config = dict(
    norm='rmsnorm',
    init='normal',
    init_std_qkv=0.034,
    decay_fraction=0.928,
)
MLP neurons of a small language model. Each row is named by its layer, matrix (gate and up: input weights) and neuron, and shows model dimensions 0-191. Each number is 500 + 25 x the weight over its row's rms, rounded and kept within 0 to 999. Numbers have three digits each. A neuron's up and down rows have the sign that makes its largest values positive.
After each neuron's rows, "fires in" lists the words (lower case) most often at its 100 highest values on Wikipedia text that the model never trained on.

L10.gate509:474488486494474490498511522448538536512481513512507501494495502454514523521526477494497534474500525492454441478514491541478502500503572505530464477517482503538450489483485515477499454499466553506498487477468512483485472487489506503509470493497518519500511462473517503509487527497532552541519485537488514479496481554484470482503534543515456508535511486540505493477468520457524460502505497455524482511485485454534483515501520494488475467459511457515545517508517443513476539484504481486530507487497501528504487466514544493511463467517518531514533496513497491523509498545505458538
L10.up509:460511473512497520494497523477530523505489500512483508509446473489492542495518510477494543475498488487512463470523531535502485525446502489541487483507488462504512515479499448472471452502484518511536482513487484494446475503495511470507509491513480513519527503499515488455469534492517536509566465537492489502492493531535488493481471501501457527494528486523500486486508497525523503507496521480485470544471481524540483517471503506516468467470504485474566548518520492517450499517529442531508476490487532541502510446509502524526528459475535506539518482528532472531541526521497510542
fires in: "the", "this", "one", "when", "a", "these"

L2.gate306:491513518488543506511530469492514528457533516509528504526507522472517457507465469485537456483441483492518519521529483463453506464524477492495536486514491522533504531497496477512510463474514462515523507542465465482476496496451502493522530513487491511502522534512517480471511478551520548495525514513472545521514484497462485493502524435508538482509469506449548517447522509519527507485464488485487479502508508527522535525500536520544484490445501524514508497526446475510498508502505484466501537514512502500514496526519492490493480531479485509507547511475533497538556497464486472494
L2.up306:510483515478495531486489489502471502481494526546535524533485511506477460509492459499490475509495503499557498515524486502489484486535487512515496488473493507459460548521497479506531491507511448512509518526439523523483499507482546533503513501514485529490514511499514497495481505522470491493493503534526509495497527465516508484442479460499507496451503522468498505525504505530509503508454445505551480487503573518505496513417540492582518484493483505494505522478480489503533548456471522467468509527529525491556461503517472492509504473533487480530539492527514500497479527470494510475
fires in: "city", "town", "history", "country", "century", "year"

L2.gate160:541480529498472481470477471484526451500574512475470474522508529502469462477524454511466518520454510472524498499510529502509489510526483492522504523556504494517505479501493493483530490500452505512495485494491490489507513469495454523508489535476484526496459526553508498515532467502535493490497503512497505458486501453505512472507459530505504520487490508481488475452585492486503497508514485517499510478495479502484506537505522494514496503532490499473482488495490522492529473456526494506531506549505482500489462534518478470465485539487447475472522516512542474451510471578482451526
L2.up160:540474500508477470500499452484483529526558502482518468519491521492507501487490481545504513512521462488454522480519512476499474552489488470528497511527477471521488490528498528493524507474478485526501483476495481510480527478502457547514477519491488495448477497511540501497527513489514496483503480482507520506499538480470544485539525523494525487530498503457519472529521517515479524523493493514498475479476484507508521556498495550520515500523493502494521522499489520494535491466535523500520517567425479537506502518520481461434454478482462472498539511531473420481523466496477502512
fires in: "at"

L6.gate316:518504531525520507463468514563506506522507523490468477477524563462527492507501503510498486510465509481497526497511499490504459504522486514495563511486502494528510481484493502510511470463515465488484454572487516501491495512492530477511475509490509430475481523496526500469500453524479528531461550508477478519456477480460460475502531486505530477505493543507475482492478530522519434489481502518505538532499551528444498481504505488505460545530467474496500509438500498520477498476470518515505541492503516500520479492516517512493515486477530475495536509479521489453503474488534473525
L6.up316:476494482500459532509467503546534557500509524535469518477479507499493454517493503489504515520467496485464489482530548493507464511496517459512502513509527445489518514519452517508509516476490507521486531546451521487466530492463506523503506506531486479497499515499523461474499507546535498516448517509502474499431488505439489433469536509536518501493480509480499509535463540531506502483461502505511473527509555510500555465502487515500495493513494519502464505457461471525493515499489505500466534505496538462520459507509515490517503502530467507519488483526534491483475524498521500556
fires in: "life", "club", "children", "town", "city", "style"

L2.gate132:536455485505487483476516480494514512498509485478494477505513536493492514539525493535483521502502451465456519471508525508491510529526482533508475513531504497517503488520522497445510490555519499540513500468494509479491515485491476490516458507487509505503491482479531531538536510534533493481518487456501507460510533461474529483459495505514512487505502423492482527447505538532493533523469481509515487467498476504458530585496487467528494555509493471524480499475504502490529497496501485467532481504481526526470510500553473485512517502482493444480528540544503448530473480471527473503
L2.up132:512478481495507427488516464515539500507534496463493481480462580479518464522496511554486515514519456464485497490524492504478515539486469535522462511548459467491500502486513499421497512502521498536471444471549511482514509457516510521548483490498513520500480508493487515521567515513529478465498527504519489508511486442501553508507490498489520494466465451484471508456529498528479508526520518526512501483491482535484513540516482481486469518510485485521507514489487481487518489520505496475509486520507511506520495503490465487506485510507489464502535533531484444492497471474538481504
fires in: "the", "at"

L13.gate690:536480477493486500519490511509507516489502505514507505525465510479509537511506515480495520478537478505508493486504528484474499521482528518517500506514487547512485509517475480519447485525473493480507505522524511501515460500553521486490521505566504499538489526462500475524517565504502498532472492527514511461507495508461460512524539526492494544468481437523502521473469458460538505514522462471548482476483518508517475518494517506448478495426482506494526539493504496531450534497503483484475508515530505479440486492475497478526474498498558520460506480511520485483577493528517527477
L13.up690:479513523498503572473496482475505448554512481550516467506479491566534501524531510501483489485494519510509484454522476486516469500510513535517503471522516481520509480486501465539519481478493502518535537490531499490481477509530529493485525484523502538518567514515520505529511492552501503501482505492478512498491481475495483501510523486464469478529505522501502526505474502463457498474488496538524471484497495469517509489492464513531451499501521497519493520532418478441461478515483492530568503567463514499501471509487519491492469483515509502506493488523531496529508531553507488529
fires in: "a", "one", "of", "alone", "enough"

L6.gate758:558523478523514518472483504483470500520518515541475492465488466481497482524455470519504481492467548476496480522497486538519501530493499485498484529483509451510539465499539475541495461479492458516492532504464453478500534464524506506463477523502461508526525488520506499513513490491482513498478477487536525541508539494506529506477517525500495530499553528489478468527519494482511500524541468521522484502480539503522475464519450510524487482518523521466417491510486467499494483513494476504504511523496472463489488489504576481471480515513526518506493478545510501570523497468518528522
L6.up758:562520504512503529516493500516483477515542516539476459505490495484474490523463512488540490492478551493500507512530475528523494515476468508496485546497528462509514523476514477529520470465486439508513504493464411490487523477488479465495472502519476543520526469492494505491498498536487487463506484467498505531480523505490548498477510538478495533485559496496491474517482512497520491526483428496532484527493533490513492493489457483521503472496535491479446494531509504514471483518481491459529520523508507488525502493479526500498458508540539489507512444538480521532525489437499503517
fires in: "series", "book", "awards", "episode", "episodes", "seasons"

L7.gate182:474490506487524509474455465457467556490501502463519488484534536528505488531496510518493496518531500487442491529471540491478506498509515529484464477531511522542548485520484492468475524499499504471523468486489510480518502470473516443502500491500503509544493475513532485504551521508466466510497495493496500482490529463470547497548510494525459491503495447481452479489520501485505532511477497486487463484513478495456488512490510472506484455534485503463520523488514521475520469478521519501558491506506499494476486553506474436471503473500479510539486540498525497484429539486498467468
L7.up182:492505490478489486408523485514530495474504524455525516486470521522518443510503489505451531520517494450493529533512490526456488540514469487472465497516502517457484526518536497496488498481465459468521516499528515474491467499498485497496467482510509544512501444519476526490521543507475491517510468520490457462523481524495522528534529532472471521491481489480471444493504484521528507493470503513508531505494503540483507496564546512478480496541501512475509500465475480513453483519541452445496507521464471509510486486490496480516483516526497500509506542527497516502495504493490448472
fires in: "the", "one", "a", "after", "agent", "every"

L3.gate62:498530456460467551484516534513476529513489494483510516535530506502507468500484545488507477488536510510471528492497495506519460494468481560496536488486504487478491486467495537498501518509545449507513479509464510483442486521514461533538454533502547518500502470492539501468507522501535482514502487515504465503487491470490473501496508498457532463520506496500492515499481535529449523496542511483518477512488515487511494496529495509497472446491528507465496532467464476532492486482521465529539488473543487488536498460492463489499495525486484480459485590502487529499495541502550505508
L3.up62:438528492486492558514545522514473478498523471487478529533499494491488481481509512501510497459541496489462521506491525522524503509488441541544543504493498452470492484492504532496525484475478496520515452475524460506465511477488495485512429530479536493510527486479498505453514547476531544518455470513502480487511498469513472545511475515454498467477521508496476514510482507540454469513552493527500469500483517478475481482520476508493499444508528522493499491471513517534507480473500483552514489506516490472510481460495463486492523502512517486486516546519512501486466489503565492501
fires in: "left", "labour", "north", "green", "right"

L2.gate288:538500506503455491509506524522483484495560533531505482468491527498501460501510458462520482575507489491483490521478495516485479522494502507463528470520529525486519494503480494517480471478445508519480512523481467492482499456466506529517453524515481491495483495501440508508507487487505491506528481513470506490501530484519493474493517508488513548495546518495508506479509458516559542489480459494523465470481518498537464495461482528500517497493533508535501496454501520466475543498500495474547533515473486521502464495469486478510462482482489453504482455528452523516495514474415525491
L2.up288:527495498513485505534495528543464524487550494537487499492500517501479467486522479486549541545510541535493479517531522550444474541526508525465511533484506546522530476489479507500478487523452504488478496486465484477510504525482503505499474510522468452495468481501506505504512491512478510479523506491480546492481482463505483463498502520460490520506520494443505484505506514494533472519445486498514462482508528484516500485427488517506515485491528525497481519471512530480509540466523518462534517532442512497538452509483524479523462513478497501477513510507489506519533472460451553493
fires in: "album", "book", "series", "company", "books", "group"

L2.gate410:517520493494494509505510508526487476482495481515435542494554510514491516468478509559533513516509503493487472526512480514509463444490502530497528497503544519502504445502511489487508525502511500510500485513530482502481494495506482508542483498504504523540500494467476484567466439449542486480515483552530487495493509456524495508459507452471473504525488511505525492499524523499476492508560531486557457498479510499459506510508440535473464473461506512492499512459506497487520513452511459543508511519458498501491504468506491524472509495542540460499516520495509541507507499543505536506
L2.up410:525515469512470500437517515494493502485485509513499513487553521504501486473486491536557495496502504470489481537535474501531483449487491521503495514509515500505486452506535498507562555529503491507500461509525487437470514499523488534555493492489474508510533479493466478520478452443540448485473502499499481491500492480508481520475491436477498504508523501494533511526533498468480526526527501504508473492487513490488502512502468539476528450486486512475452492482485501514488502470495440523492489516462477479481503492512474479442501487534547439474496518476504543499494500528487528477
fires in: "left", "hold", "right", "holds", "control", "holding"

L3.gate717:491465493513528508479493483486488550525537527490473485518501479479495506443465462523513465525519502491492495505510543433491490484534473500500514495506452522497486501464547484483527535468502487533463497496520508438481526526468518492516490526507559512457518466520497484490505463509513532528497488535465491476500493451451468492440477484499484515512487501494526500510564514509509487522531496467563495517515507494471505519459473537515485495474478502484477513481503498535515508511518491534526479509485535508446505500507519493464510538467512506448546522491510524495501488473493554502
L3.up717:501467463460471506488551453501493505484539488487430484490483485498492550470469500480514511519476495505482522500499521478485451491536514557511489499534512498476477508465538500506550528482483475492493496514514549436481516522531521503487472506489475499475495466529525499510517462521497504470488492489479466463476478451437506438453465491504483490477491496453508491490501512518540503503516462521535535526522526487509513516502532500509513497492479523497449518495485502511511487480504460542500505498430519503471541497519516496477433493495460519522484497508500492533495524520516504507
fires in: "life", "father", "children", "born", "career"

L18.gate114:461463470500515499473529489522511487499478504499500495502494475504492512501516517537523489477536455537544514456474491519468488493501527485482521470480529515539532489515497508536498470500475495473474470459481489514506524493498516477536480501496509512485524478512480460453511506495525465532529470532500468540508492470480517528490469470505469530460493527488487478506471500507474539489511514464500478442574488534502516493461492500550519514515494486467490483478498517513477485524507532460492486465430454573489514507454470488483475512530511463482531515500540500486492493557480524483
L18.up114:466496460512545513460503476448549560518521494496525507521481479507495510489493484454492497518482451547474527482493497569493524493488506535502507477498467465532533488514522497513509479477506498540539506497531476509507498508450471521490499500537492499464495470484507477537489512521485526545454521491520485480491486478525469476524510510463504492518490478531538473458497481493459513519501542526506489449506488510495489520482495526439496482546497506492517515558524483485481507483493457497441501542477552523515532485507529528494498508497513466497467498546476537506482501509496523468
fires in: "the", "s", "a", "one"

L2.gate620:549497479528481522544465492440505525529564495533517500470488520487496484482489458482525517510501485491478536541554491555461520502506494484504512514523531481511511524491463507540463483460468487528482477490498491475481488508459499493514477535518491473508527529546484498484492524519454484476510497505479498478487540510533508550513548523491509531498484546472515495501505495508543503508469480494536499507508519515525527466479474488506508539527514519534444532480505486477530584488469466480516537515495504491501506474486506510542476483520473483496512468511508518550536515505462497502
L2.up620:541483513494473512524455547482501550508543478512509485472481487520506469476473491503494515502545495502476515534548515551459474493504506494499528523518528475520496482484423498551451474496449459496490493500505524477474470496470515506514478514501498476511506517515503488500482505514439477475532512492467495475458487495503513525504579562503473540501502493469536496502514515495560504508475485508515549466496526494499518493452486473525527529520495508549471511490538487469529554512484476467537506514485499483516497517474501521499480496527480534491496483494493502539530489481491514520
fires in: "series", "song", "release", "film", "episode", "episodes"

L7.gate625:470492523518515523477486507483493511474481474474481452483549446486481546476499496549503480480525493466488480448523507510458498479504574479538513529494535546521512483476505516513473498518521502487494467486487539516498497514454520506511473487489467449503485508504498491485476496518484462519481470515530479473529450507475487511458456491530448507504492484564524490498537506511487452506521512499500497498517445518493505519466534461531505492519507500447528484504508539492520485476518521486521492521448551485516476540483494479503520500479494538502525524457524492464470480512520482511
L7.up625:517535503460461468512530501465559506516538542504517508550446521481512510532496489484546534541493544466483499524485518525503495480500463507478511491498503459483533484493507486484478495521464437501500480495537485501503519523522473533523482507507510548478488498518484482509517538479475537529510479532513486516467507480490484527512543529455530497490474488500513471528508457495506545472488469441515424453487501524495549517488482508501482490518507535522520474525531468474494512532480473499484508476509488529493458496516468479528474491520490484552503504523514527528525502514522528491
fires in: "a"